config = dict(
    d_mlp=768,
    norm='layernorm',
    bias='none',
    decay_fraction=0.597,
    decay_shape='linear',
    dataset='wikipedia_en',
)
MLP neurons of a small language model. Each row is named by its layer, matrix (up: input weights) and neuron, and shows model dimensions 64-191. Each number is 200 + 30 x the weight over its row's rms, rounded and kept within 0 to 999.
After each neuron's rows, "fires on" lists the tokens most often at its 100 highest values on Wikipedia text that the model never trained on.

L3.up64,180,151,180,205,189,215,123,206,222,171,198,209,286,172,193,183,269,218,190,211,220,180,206,214,186,175,177,254,234,222,231,209,201,215,206,133,172,174,230,263,227,198,241,208,182,187,174,189,243,193,139,194,261,219,187,180,132,200,254,217,188,210,185,185,212,177,223,180,231,185,261,179,201,168,210,182,175,223,223,164,208,241,240,249,222,188,174,188,220,195,196,246,191,178,123,175,208,118,165,172,209,228,184,218,203,195,212,216,222,277,261,216,256,167,192,195,170,159,224,212,214,209,213,210,241,229,206,227
fires on: "r", "le", "ost", "ive"

L3.up609,188,217,193,259,173,175,226,229,191,221,184,178,226,212,208,211,191,142,185,179,227,213,227,250,207,153,244,146,190,183,197,182,206,189,228,201,236,187,160,184,187,204,173,149,237,215,197,198,210,211,180,185,212,226,206,200,202,184,150,171,166,208,190,217,220,205,265,214,223,173,165,225,193,231,248,189,193,215,202,203,168,149,200,155,175,193,185,230,206,214,184,194,186,154,258,241,226,152,235,206,221,210,203,186,270,183,143,214,176,211,150,238,219,202,198,266,210,146,185,169,232,197,194,216,246,165,239,238
fires on: " was", "ing", "e", "ed", " be", "he"

L3.up715,173,214,193,188,173,267,200,171,180,158,206,198,182,206,173,196,215,171,167,248,204,171,191,159,256,165,252,198,214,213,169,167,200,224,179,196,181,255,219,193,187,197,224,217,221,193,209,187,199,243,182,208,236,226,206,183,158,178,223,213,206,142,163,219,165,213,241,204,229,219,190,234,211,189,174,186,178,209,238,251,121,198,184,156,179,214,224,202,194,257,232,226,193,241,184,217,223,144,221,230,155,188,158,226,236,181,190,180,192,209,205,240,233,208,211,195,228,177,172,235,144,186,165,184,238,217,170,214
fires on: "ow", "ig", "ar", "is", "uc", "or"

L3.up425,171,196,230,260,175,178,236,162,193,211,227,145,234,183,155,155,257,145,215,210,174,197,234,204,198,209,182,198,195,166,217,139,188,174,214,135,169,198,150,197,175,200,158,251,184,161,178,200,175,216,177,246,228,238,214,193,198,192,195,237,206,221,256,213,174,252,223,236,147,261,183,176,214,150,210,220,184,206,262,253,179,162,165,198,207,222,176,189,199,228,165,238,129,195,221,251,215,206,197,214,186,201,157,220,207,141,241,221,222,231,202,215,167,255,185,197,181,229,215,219,194,177,184,244,240,199,160,210
fires on: "r", "ur", "ud", "er", "d", "ow"

L3.up621,212,159,214,174,139,182,220,167,183,202,224,170,178,196,180,218,185,205,212,228,189,214,160,191,225,187,216,160,223,194,186,166,178,185,211,201,213,252,137,260,252,237,215,183,155,152,215,187,140,225,195,199,215,153,206,266,233,200,188,235,223,213,248,155,167,206,185,190,216,209,193,235,151,170,173,246,178,205,256,174,237,234,233,188,186,171,238,195,187,228,211,231,217,256,186,166,119,216,202,206,197,203,226,253,198,296,223,198,217,149,198,205,152,216,127,158,189,251,222,176,203,191,208,179,193,217,177,237
fires on: "m", "il", "ch", "ies", "ell", "ear"

L3.up6,165,193,161,201,201,216,183,189,231,174,227,204,190,205,238,240,182,180,213,165,168,153,207,161,175,217,230,246,207,310,229,141,230,211,182,173,165,170,192,273,179,197,257,230,220,225,217,191,147,222,167,245,252,196,199,232,223,170,199,193,230,238,218,213,192,232,204,232,216,173,173,190,177,170,195,236,211,216,190,206,149,234,199,145,200,226,177,221,192,217,231,227,232,178,234,198,238,212,194,182,138,191,182,219,230,153,185,180,153,230,217,188,221,253,209,130,232,184,225,178,205,183,221,200,173,192,101,227
fires on: "ut", "ow", "or", "at", "ic", "t"

L3.up492,189,184,199,223,205,205,235,180,222,187,186,147,190,191,217,175,198,204,223,231,192,166,183,209,165,161,235,209,233,216,212,150,158,166,185,250,200,193,169,182,190,202,200,200,272,230,257,197,234,186,188,179,223,174,171,168,194,172,224,220,149,198,223,188,248,204,233,238,235,174,213,191,161,197,201,220,208,153,201,166,203,163,219,167,174,226,127,146,195,230,267,211,162,200,173,209,188,148,182,188,151,182,198,188,177,145,210,179,161,193,196,257,184,220,193,136,233,205,162,209,224,199,201,195,228,200,231,203
fires on: "t", "m", "s", "ed", "ar"

L3.up718,219,187,198,183,176,228,209,188,255,195,161,128,223,211,232,168,233,209,186,220,230,155,206,181,159,237,199,171,159,187,221,218,200,205,205,209,219,190,163,218,191,214,182,181,219,227,220,190,162,184,224,188,141,201,230,208,196,195,192,166,201,171,189,164,190,215,212,173,226,216,284,222,206,168,210,185,187,215,243,176,144,189,175,227,195,191,185,186,211,250,204,165,155,214,271,207,127,204,258,232,163,198,250,188,182,205,208,203,197,249,241,131,218,220,227,154,226,177,190,183,233,130,215,195,246,197,214,201
fires on: "nd", "ong", "on", "ig", "le", "ay"

L3.up230,293,164,201,236,234,228,181,172,177,182,201,217,231,198,232,210,235,194,183,142,192,127,171,198,179,215,258,217,208,175,193,215,216,210,158,198,154,162,161,194,128,203,133,192,190,245,212,232,172,190,178,165,219,154,133,187,234,163,144,181,191,260,194,212,220,217,256,204,217,207,206,187,185,230,223,221,173,186,246,190,189,222,206,157,159,253,174,213,190,229,243,249,198,190,238,189,188,198,233,224,205,196,220,198,220,233,197,216,211,180,173,177,154,196,168,230,203,169,244,225,251,177,188,169,151,221,212,176
fires on: " with", "th", "y", " pro", "ra", " by"

L3.up67,200,231,175,213,234,229,208,159,224,251,179,193,96,167,241,191,198,193,150,225,145,160,178,198,172,218,187,216,161,151,146,178,231,192,193,230,190,156,200,215,237,223,204,205,175,228,209,166,208,224,231,233,150,208,217,210,234,189,203,203,183,186,217,206,281,165,168,197,209,230,187,183,176,176,241,259,248,184,191,215,235,177,187,161,214,209,184,252,170,181,237,238,183,198,221,230,206,195,214,203,219,174,200,178,212,192,245,182,191,257,208,210,195,190,228,142,236,182,234,189,230,228,189,193,188,106,221,149
fires on: "iv", "os", "ar", "{", "ro"

L3.up561,185,195,221,260,213,166,233,212,218,229,187,220,184,189,195,188,177,181,180,131,202,171,187,180,210,192,187,196,215,198,200,198,187,162,254,220,223,193,181,199,150,230,210,208,197,217,278,204,246,181,190,159,170,174,120,148,193,216,193,189,168,267,172,210,200,198,173,210,216,195,252,155,169,190,210,215,142,251,236,181,181,183,196,179,189,201,141,179,190,226,257,236,210,232,202,179,160,169,208,158,216,172,213,180,265,233,169,133,198,166,205,187,193,254,236,199,177,256,225,200,222,192,190,208,144,210,231,202
fires on: "ld", "t", " to", "m"

L3.up195,175,222,251,210,202,189,207,200,141,153,208,218,220,140,162,220,222,205,198,206,153,201,217,174,224,201,178,192,211,202,224,204,199,168,228,227,143,182,132,255,229,161,233,202,206,187,219,250,145,187,181,182,247,207,245,219,171,196,186,197,138,180,200,224,137,264,201,221,171,163,187,211,230,157,201,221,170,191,229,216,210,175,214,225,216,206,193,150,186,167,185,193,164,220,214,136,195,222,191,222,255,239,167,183,216,182,186,192,171,138,158,176,243,267,236,246,227,188,222,185,214,223,187,226,159,192,230,173
fires on: "ist", "r", "iv", "en", "av", "t"

L3.up50,192,213,177,225,205,133,234,201,149,232,249,197,200,200,234,168,176,212,207,165,231,150,214,161,172,153,219,184,140,215,215,190,227,239,197,195,210,216,233,171,163,192,184,165,199,187,162,144,210,201,191,210,256,200,225,156,214,218,219,269,160,175,224,199,168,229,221,235,197,237,178,206,227,171,207,193,173,217,226,178,165,199,236,215,202,164,203,228,205,218,197,282,190,122,226,138,208,251,153,144,184,191,229,171,157,170,202,216,193,191,195,178,161,268,253,239,148,261,185,174,230,245,168,231,235,219,206,222
fires on: "d", "r", "u", "t"

L3.up56,139,256,184,183,208,196,196,141,121,258,155,215,220,177,136,205,157,255,215,200,163,170,193,220,197,202,170,204,238,210,139,210,191,199,221,206,205,253,182,197,163,235,177,215,241,204,236,232,180,187,145,192,225,223,205,213,180,176,212,230,187,175,235,172,200,226,207,149,236,197,159,191,244,169,166,225,201,218,197,246,216,204,215,155,237,212,211,190,175,230,244,174,217,263,196,209,166,244,196,145,240,164,254,150,193,199,230,199,219,241,155,192,176,224,241,212,197,167,214,208,217,230,181,191,151,223,237,165
fires on: "\"", ")", " \"", "==", "E"

L3.up233,199,203,188,198,217,203,195,183,226,206,219,154,188,201,224,189,190,206,195,205,255,212,175,188,201,173,295,203,191,189,230,266,209,234,196,238,201,192,192,199,191,222,237,189,197,215,168,140,189,210,181,236,188,219,229,180,139,160,233,217,225,251,158,168,135,191,195,188,148,210,260,247,265,160,220,198,181,220,209,218,230,219,249,199,199,206,155,181,185,149,171,199,233,228,186,194,205,247,186,134,193,130,169,185,186,251,151,181,225,251,148,197,236,181,171,235,209,231,189,237,202,154,205,213,162,184,238,244
fires on: "it", "st", "um", "d", "t", "is"

L3.up209,235,208,224,235,124,196,232,180,159,209,161,221,211,199,149,229,200,211,196,196,148,170,198,182,182,235,290,226,189,250,216,173,177,217,209,248,251,153,142,203,227,181,190,179,160,207,208,178,195,237,201,234,219,238,169,239,241,234,216,161,220,152,233,223,217,166,230,196,156,204,150,233,198,243,166,168,238,187,208,202,233,218,181,198,201,233,213,189,194,148,210,178,183,237,205,186,239,226,193,219,164,235,200,213,187,216,165,173,183,204,237,190,248,190,252,248,175,174,180,165,203,153,212,199,222,224,218,206
fires on: "=", "f", "n", "er", "ast", "ter"

L3.up724,157,198,220,226,226,233,190,211,171,242,224,194,203,133,210,191,187,211,192,232,241,170,241,206,218,174,197,197,197,200,207,258,210,179,199,173,217,162,208,194,210,232,168,187,141,236,225,218,157,266,176,230,205,204,212,167,246,152,201,183,173,184,213,191,199,191,185,196,178,230,170,147,163,258,170,207,254,220,188,175,213,229,259,184,206,245,166,190,212,206,249,229,137,174,246,217,231,184,209,125,208,167,173,236,190,178,207,242,202,228,227,187,182,172,181,172,273,231,196,175,180,191,201,210,200,173,228,198
fires on: "ar", "f", "ro", "j", "st", "ld"

L3.up270,225,219,205,257,244,197,225,246,162,190,158,198,172,184,182,218,192,208,180,166,225,173,190,142,195,206,212,243,233,219,176,190,168,195,198,174,198,225,188,180,181,215,188,222,187,266,238,177,200,180,196,185,181,151,197,180,161,183,167,235,194,187,209,137,201,213,189,257,243,233,167,164,182,210,183,268,205,197,199,179,227,158,165,188,206,283,199,181,195,191,186,197,210,204,278,170,216,210,262,207,136,183,208,152,175,217,216,172,195,196,163,163,224,210,239,196,166,149,207,229,237,220,182,241,192,139,201,216
fires on: "y", "at", "th", " that", "c"

L3.up469,190,239,216,181,226,152,168,231,151,192,243,251,252,168,157,173,211,210,229,205,162,193,201,226,201,176,194,176,210,257,173,258,229,202,176,201,215,187,206,185,173,168,240,206,215,150,202,227,221,182,207,206,236,171,218,220,174,229,231,211,220,192,202,142,254,123,258,152,189,164,232,244,216,185,187,183,156,223,197,237,184,162,153,116,163,172,204,215,173,165,206,187,188,171,236,171,229,235,200,212,208,246,229,188,176,268,205,202,208,212,202,179,211,228,206,219,199,193,235,154,189,202,184,184,203,211,238,184
fires on: "e", "re", "od", "3", "ch"

L3.up547,187,236,190,182,190,224,211,220,145,176,249,190,233,203,183,184,236,235,213,236,241,269,205,194,179,204,287,224,185,208,197,220,224,237,152,157,181,183,239,207,171,179,172,203,179,190,163,199,175,243,210,226,179,182,185,193,247,177,190,217,176,169,196,131,143,225,205,157,178,203,228,201,214,203,211,203,170,149,200,159,171,185,163,232,200,202,159,228,221,265,215,172,230,254,175,191,198,231,179,134,208,166,178,228,199,266,204,165,192,186,164,173,164,192,211,144,256,146,183,166,206,244,193,199,195,211,196,215
fires on: "k", "ill", "d", "ar", "it", "z"

L3.up580,217,166,205,142,197,239,222,210,181,213,250,182,149,172,220,158,165,159,193,267,188,197,187,233,202,203,217,209,259,219,169,234,232,251,235,195,231,227,187,208,230,173,226,188,230,172,191,228,210,165,223,216,157,201,188,185,208,209,168,256,212,232,190,269,192,185,196,150,212,162,147,238,288,174,150,201,148,135,187,174,200,184,148,207,180,161,152,222,215,195,191,200,222,202,196,203,137,210,208,198,200,151,254,203,163,247,215,203,181,186,187,180,164,176,213,195,206,230,195,215,183,245,236,198,156,238,205,235
fires on: "er", "n", "ear", "ot", "il"

L3.up550,188,225,223,159,153,198,205,209,186,222,270,204,246,218,179,200,246,222,238,186,141,183,165,205,231,229,180,187,197,190,244,203,186,210,179,173,191,229,215,208,185,183,200,192,197,205,177,252,174,232,169,159,218,229,205,246,166,206,241,139,185,158,164,166,205,258,176,188,178,236,169,223,195,111,138,172,186,180,223,204,199,183,203,215,216,157,152,249,216,199,186,217,197,164,202,211,192,175,237,176,242,157,227,223,144,241,251,161,216,219,170,179,189,202,194,201,188,198,235,173,145,205,143,205,216,241,224,179
fires on: "ord", ",", "es", "4", "7", "3"

L3.up364,158,210,184,181,192,206,211,234,158,186,121,211,222,187,213,202,180,201,169,170,195,173,192,242,199,183,193,202,213,183,164,177,158,159,168,187,198,209,229,245,227,230,207,179,242,191,232,150,176,227,117,225,276,176,185,166,190,159,201,189,240,202,255,220,174,199,195,217,251,189,227,216,251,154,168,234,170,196,178,167,218,190,147,228,206,224,233,180,156,167,182,205,133,169,169,239,213,197,225,242,188,157,289,175,210,172,213,229,199,213,187,168,177,226,168,199,172,210,212,223,185,216,167,223,211,204,175,190
fires on: "s", "er", "ist", "or", "at", "ir"

L3.up533,183,271,163,231,228,221,235,191,169,249,189,236,219,161,192,207,205,235,184,152,215,217,222,209,198,193,212,212,236,212,187,218,200,172,165,163,176,183,178,171,119,168,209,186,242,212,201,205,179,160,168,174,207,191,161,202,185,188,230,187,187,198,160,198,225,173,192,172,178,191,202,207,227,189,132,188,208,187,158,230,170,209,215,156,192,184,186,206,182,220,272,203,180,243,236,162,208,236,213,168,235,221,208,178,231,211,219,189,226,215,189,163,236,153,234,194,192,172,269,234,185,246,214,208,151,174,217,161
fires on: "c", " H", "v", "re", "3", "9"

L3.up222,199,181,168,210,211,206,210,211,215,244,161,236,188,210,195,188,241,163,207,147,187,173,172,210,180,186,156,174,196,158,198,212,165,185,201,185,174,246,176,178,237,190,149,259,242,176,240,125,164,185,237,180,197,151,179,213,227,195,170,169,213,190,214,206,210,186,190,189,215,221,232,216,274,235,207,210,184,228,216,207,269,182,215,159,190,176,185,196,172,210,290,187,173,204,193,150,206,159,182,259,218,241,254,233,261,165,201,264,206,237,204,193,237,229,205,214,218,207,221,163,209,156,201,199,217,253,163,151
fires on: "am", "c", "or", "ist", "z", "at"

L3.up322,142,233,175,187,214,215,208,156,115,242,159,203,216,193,187,210,177,207,220,209,214,185,213,243,178,178,184,163,246,182,177,230,171,176,237,251,184,208,200,242,145,155,171,200,240,228,218,260,204,195,174,202,241,257,180,205,188,188,217,201,197,139,244,189,216,178,252,156,198,153,182,216,259,144,180,219,218,182,182,199,212,203,212,170,235,212,192,217,165,232,269,219,204,280,205,243,187,242,214,169,200,166,236,164,222,204,207,197,221,162,164,206,216,189,266,228,189,180,203,212,189,237,216,194,178,171,222,162
fires on: "==", "\"", ".", " |", "E"

L3.up439,192,118,216,160,177,222,186,195,118,177,222,232,259,191,203,198,234,194,177,189,224,190,212,250,164,237,163,227,140,171,207,178,203,166,237,190,151,204,197,254,213,223,228,218,226,183,180,135,209,218,243,273,258,211,236,249,252,139,193,209,193,166,171,178,187,261,207,193,192,255,198,212,218,211,223,184,151,195,137,209,192,188,158,182,223,221,209,156,183,179,194,198,208,192,223,209,182,198,239,171,234,160,203,187,231,241,186,191,196,224,218,213,199,202,189,171,165,182,182,171,196,179,176,199,212,198,213,246
fires on: "it", "l", "ew", "h"

L3.up557,207,199,206,176,237,195,185,208,198,200,197,213,227,217,189,167,210,231,265,226,210,237,177,164,193,136,147,236,213,249,172,181,224,205,203,244,183,234,191,202,199,224,223,260,186,164,167,200,199,148,215,174,245,173,195,181,229,111,215,197,180,204,248,228,223,197,251,226,184,194,166,205,190,148,204,196,176,186,167,207,301,140,210,129,221,212,198,173,184,235,197,148,229,158,202,151,175,196,212,255,221,180,206,180,231,213,222,148,227,200,230,167,137,250,157,188,192,213,187,227,239,227,234,187,203,161,153,194
fires on: "iv", "t", "or", "n", "el", "d"

L3.up188,202,206,241,207,209,162,213,195,246,211,180,235,172,156,219,205,239,231,176,249,224,206,174,162,186,151,239,186,226,191,198,214,160,220,214,205,211,198,203,114,185,220,186,207,180,204,206,196,223,187,220,213,204,209,228,241,208,221,173,192,202,244,171,246,207,214,215,210,233,211,199,236,232,210,174,221,202,223,191,165,145,183,243,193,182,240,215,179,196,225,168,226,180,240,157,175,182,171,246,198,201,161,230,192,220,242,185,150,228,213,158,172,213,183,258,151,244,225,182,186,226,224,165,210,170,182,259,219
fires on: "il", "s", "e", "ing", "ed", "gh"

L3.up2,174,190,181,179,165,181,188,173,217,182,187,190,234,201,207,193,217,224,206,211,209,223,197,221,168,230,239,213,201,200,236,250,227,194,195,203,205,209,199,165,172,136,249,214,162,168,143,227,172,164,208,178,229,200,220,210,180,191,239,205,162,199,162,132,155,172,218,202,105,225,155,200,208,181,246,220,222,176,281,208,224,170,160,206,219,206,155,202,199,234,194,236,211,245,175,190,152,188,181,132,218,183,234,188,242,219,234,200,211,193,171,270,224,300,206,205,179,162,177,164,178,195,225,214,195,144,238,215
fires on: "our", "t", "l", "ive", "st"

L3.up396,212,209,173,211,218,227,185,203,233,273,208,210,191,205,197,203,219,186,199,184,199,256,253,195,186,208,209,169,204,204,148,205,168,216,241,218,225,216,187,153,199,258,163,141,218,215,221,215,214,154,221,246,206,216,176,175,200,242,174,223,222,194,207,239,209,177,197,192,243,164,245,206,193,230,219,163,141,201,206,190,179,228,229,224,163,219,171,231,230,223,201,217,186,229,160,190,181,164,204,204,116,165,185,199,267,200,104,194,174,218,202,180,184,144,202,207,215,242,188,176,249,189,208,265,197,169,213,220
fires on: "en", "ing", "n", "e", "ame"

L3.up10,184,220,174,184,197,170,222,143,220,207,141,147,183,210,197,233,187,247,208,209,211,168,182,221,247,227,198,168,264,217,229,226,192,190,243,242,132,186,232,167,245,233,216,182,220,229,191,185,208,188,203,173,217,186,172,190,177,207,178,189,202,152,248,158,220,217,253,208,199,169,194,214,148,168,197,139,175,164,224,185,280,153,211,190,182,228,176,129,245,225,235,254,206,252,208,170,148,181,225,212,222,203,169,202,222,204,221,172,155,193,144,250,183,171,209,162,175,184,186,236,268,182,242,219,239,198,160,181
fires on: "s", "r", "op", "ar", "ic", " as"

L3.up286,195,188,136,194,136,188,179,179,123,244,175,245,183,193,158,177,199,239,199,175,202,214,222,211,198,215,192,183,169,204,163,204,170,198,267,221,205,202,182,249,167,236,192,226,175,232,223,235,194,166,168,224,241,225,197,245,222,169,252,204,152,201,175,183,211,231,209,169,175,224,193,231,203,134,180,185,196,267,187,226,187,180,239,154,228,293,202,193,170,230,241,192,218,284,205,217,191,200,186,233,198,206,243,178,198,178,236,225,215,220,211,220,223,210,218,212,202,190,195,198,192,237,274,202,197,127,173,201
fires on: "==", " the", " The", "\"", "The", " M"

L3.up124,218,167,222,196,200,205,197,127,167,203,228,201,172,178,217,135,199,186,224,192,197,173,236,185,190,149,236,154,196,202,234,202,203,240,172,177,231,215,182,201,156,225,167,208,140,212,194,226,212,232,152,212,177,125,187,197,228,262,219,227,164,305,257,233,259,182,194,199,170,256,140,205,244,163,181,193,205,281,245,262,203,202,211,206,258,233,164,211,168,171,253,253,167,195,212,218,236,168,245,150,194,171,227,215,235,166,196,196,176,205,192,188,154,258,181,193,199,197,224,169,273,178,197,199,225,177,202,174
fires on: "or", "ad", "ric", "e", "x"

L3.up614,240,206,157,190,122,187,154,201,156,253,196,209,263,177,188,220,183,241,193,167,176,215,166,229,163,198,157,221,141,199,194,247,193,208,212,227,211,175,193,251,185,172,193,212,184,185,185,238,169,265,177,263,213,217,229,216,210,205,184,198,236,179,192,178,202,189,176,243,189,194,186,186,163,194,246,165,165,165,210,209,205,143,221,198,208,222,197,113,222,203,182,198,169,202,282,184,285,214,170,216,149,179,202,203,203,199,200,205,268,218,217,177,167,268,227,233,179,192,189,233,251,193,138,187,180,197,190,174
fires on: ".", "id", "is", "ac", "f"

L3.up143,227,289,227,219,167,180,149,184,194,235,209,249,185,195,219,180,182,198,178,186,223,211,142,236,183,217,201,231,218,127,174,190,199,236,246,218,228,233,172,154,156,240,160,188,197,230,218,197,200,200,231,196,164,196,193,224,244,221,229,227,182,229,208,176,186,177,238,181,156,190,215,209,180,232,151,200,169,139,203,226,211,219,229,217,188,199,178,242,225,215,194,239,182,178,159,206,189,251,213,172,170,210,244,203,173,229,190,198,207,245,199,212,222,131,196,185,189,186,258,203,223,230,188,179,255,168,224,202
fires on: "e", "ing", "al", "th"

L3.up39,153,238,261,238,225,202,198,209,174,248,250,169,214,233,215,243,205,175,152,231,171,192,144,168,208,239,194,152,208,194,195,196,233,211,249,229,220,195,226,135,238,274,180,192,219,197,184,136,163,183,215,142,191,205,188,170,161,213,204,215,202,159,224,134,208,210,170,176,225,243,206,198,207,183,195,151,217,176,179,209,222,230,173,197,203,213,163,153,189,182,210,206,203,201,224,158,204,207,193,181,262,134,209,187,196,181,248,200,260,213,154,247,227,237,222,158,165,198,231,205,219,197,182,215,174,169,173,233
fires on: "h", "ver", "g", "th", "c", "er"

L3.up341,212,188,183,171,149,191,206,235,193,178,160,191,170,201,241,191,164,204,155,130,207,241,196,222,184,227,246,197,203,200,208,166,191,241,207,203,211,157,194,246,201,195,169,196,184,220,183,140,226,308,227,244,178,228,176,165,210,187,247,169,205,181,216,225,187,272,185,239,159,264,199,257,230,203,210,138,195,217,232,173,195,165,217,218,157,171,204,259,203,201,199,223,184,231,246,180,148,212,196,190,199,216,215,232,168,231,211,240,186,212,203,189,191,156,219,153,165,213,227,166,237,177,221,207,215,213,207,208
fires on: "/", "n", "m", "f", "ord", "un"

L3.up742,242,230,195,241,204,230,186,228,194,233,218,148,237,271,194,194,186,229,213,190,173,208,175,187,199,231,158,172,209,188,254,214,202,200,164,209,227,194,240,222,207,187,228,175,240,228,204,167,171,211,216,171,214,212,200,212,155,214,183,174,212,186,196,173,253,187,198,154,124,174,170,199,255,240,194,188,237,191,165,184,150,178,186,170,206,202,140,149,183,163,156,200,185,211,200,182,193,194,184,214,233,169,236,193,245,194,224,209,213,210,181,181,225,253,246,222,97,170,220,205,160,143,121,142,224,194,253,212
fires on: "c", "ch", "ed", "er", " be", "g"

L3.up637,198,185,189,224,213,185,228,201,146,181,167,183,193,208,236,204,195,248,149,203,160,190,197,178,167,200,174,187,225,256,186,150,180,167,237,268,205,184,197,197,205,235,207,202,102,166,177,182,243,252,189,161,160,200,163,164,244,183,239,187,197,193,149,180,237,167,192,179,226,250,176,177,215,243,193,256,240,204,271,227,205,172,165,212,227,162,187,244,181,219,190,156,208,199,194,181,216,153,189,251,182,241,222,221,189,238,166,245,190,223,182,188,246,190,198,161,219,133,157,168,218,189,188,206,220,203,190,208
fires on: "ly", "ist", "t", "o"

L3.up309,167,175,244,194,238,205,231,240,223,173,209,206,220,174,206,163,171,232,206,256,224,196,185,223,198,221,222,164,169,159,199,208,256,170,165,243,200,194,184,241,205,210,231,221,250,163,208,226,173,173,205,203,241,158,189,209,178,207,142,204,194,150,210,232,217,220,179,218,179,181,251,242,195,186,218,174,198,219,217,227,215,191,163,195,173,179,213,182,233,167,222,207,116,154,190,206,209,192,278,225,188,181,184,214,215,157,179,154,160,200,188,231,193,187,185,196,188,174,233,195,224,268,164,198,181,187,220,241
fires on: "ar", "ur", "o", "ast", "en", "r"

L3.up178,205,204,238,186,212,215,243,166,216,196,195,212,213,200,177,185,206,202,170,179,132,175,182,172,215,265,205,202,192,189,204,198,234,220,225,217,175,214,188,214,157,139,253,213,220,210,250,192,194,259,270,207,232,182,174,167,194,233,205,142,188,169,180,226,203,239,239,158,232,171,260,240,180,159,202,182,230,184,224,182,157,217,171,184,158,206,239,173,185,174,263,200,151,233,227,189,187,166,203,243,166,217,171,253,146,224,159,199,216,188,195,240,243,248,210,143,222,195,206,153,192,209,188,250,243,189,172,178
fires on: "ig", "ong", "un", "th"

L3.up372,203,182,193,206,173,245,179,158,159,141,145,212,254,130,179,216,295,234,153,177,180,167,185,212,191,208,167,281,223,202,209,242,207,176,200,225,175,157,255,200,195,238,222,227,142,195,173,199,233,215,207,220,185,196,209,204,226,210,209,204,196,251,195,158,232,190,222,138,153,201,202,184,168,191,210,213,229,250,235,203,188,195,219,194,204,216,200,209,237,146,233,227,271,257,148,197,207,158,228,208,205,214,169,211,272,223,215,188,211,185,224,202,212,166,263,209,179,175,193,193,190,176,223,178,225,213,185,214
fires on: "l", "r"

L3.up555,211,205,186,174,171,265,173,234,179,143,187,206,183,177,238,131,190,174,202,251,249,169,198,187,234,222,223,184,176,169,149,192,253,189,174,201,184,195,168,229,147,287,213,249,135,233,191,216,171,164,219,208,195,227,200,195,188,191,217,210,205,167,240,212,183,210,173,223,229,197,229,139,193,231,248,181,206,168,178,211,227,168,184,167,187,219,214,218,193,196,220,189,192,215,204,179,205,225,194,227,220,211,190,136,207,171,214,257,239,163,199,182,168,224,152,116,199,193,211,202,226,174,230,199,214,214,207,201
fires on: "el", "t", "ch", "ig", "o", " m"

L3.up77,228,206,209,200,195,221,151,189,201,243,188,169,140,173,209,150,232,218,191,194,178,184,234,278,218,197,213,211,174,196,200,165,209,196,253,207,188,223,235,173,209,175,227,206,183,219,196,203,163,205,208,188,213,103,191,177,148,255,224,222,157,218,207,217,176,196,169,189,174,227,192,185,199,204,234,178,137,216,258,255,229,154,221,156,180,177,226,180,199,178,249,192,200,152,201,237,203,199,184,206,200,244,197,207,217,165,248,151,212,207,202,161,227,185,180,238,202,210,174,145,225,160,196,240,225,188,240,229
fires on: "es", "ric", "as", "oc", "ad"

L3.up256,153,224,199,190,218,173,242,211,206,207,170,172,248,198,181,225,198,192,226,182,204,192,223,185,175,205,206,185,187,225,239,186,187,190,173,263,261,192,196,143,192,232,181,178,221,250,195,222,213,175,209,205,212,238,218,215,174,185,245,201,218,184,136,197,220,262,198,198,183,154,163,219,280,192,172,181,199,175,230,203,136,187,230,223,228,198,196,178,148,145,175,223,216,130,209,238,229,226,214,182,172,249,214,203,150,171,190,166,178,188,232,206,203,189,177,199,194,165,206,208,126,198,184,218,171,172,237,230
fires on: ",", "7", "ed", "5"

L3.up521,199,198,183,204,209,202,233,209,238,216,170,157,184,198,160,205,137,207,212,188,203,165,184,238,199,214,203,210,220,226,186,215,162,169,239,227,158,170,140,204,199,249,181,213,162,182,230,233,213,158,155,135,173,149,211,200,258,253,242,220,218,216,223,179,211,203,181,209,172,186,218,205,162,206,200,276,183,222,278,207,169,202,203,195,153,173,207,189,187,201,212,188,223,223,181,162,167,246,177,179,252,169,250,169,205,251,188,208,228,206,200,195,192,211,190,165,167,191,233,233,214,168,179,228,184,185,211,181
fires on: "t", "al", "en", "ly", "ld"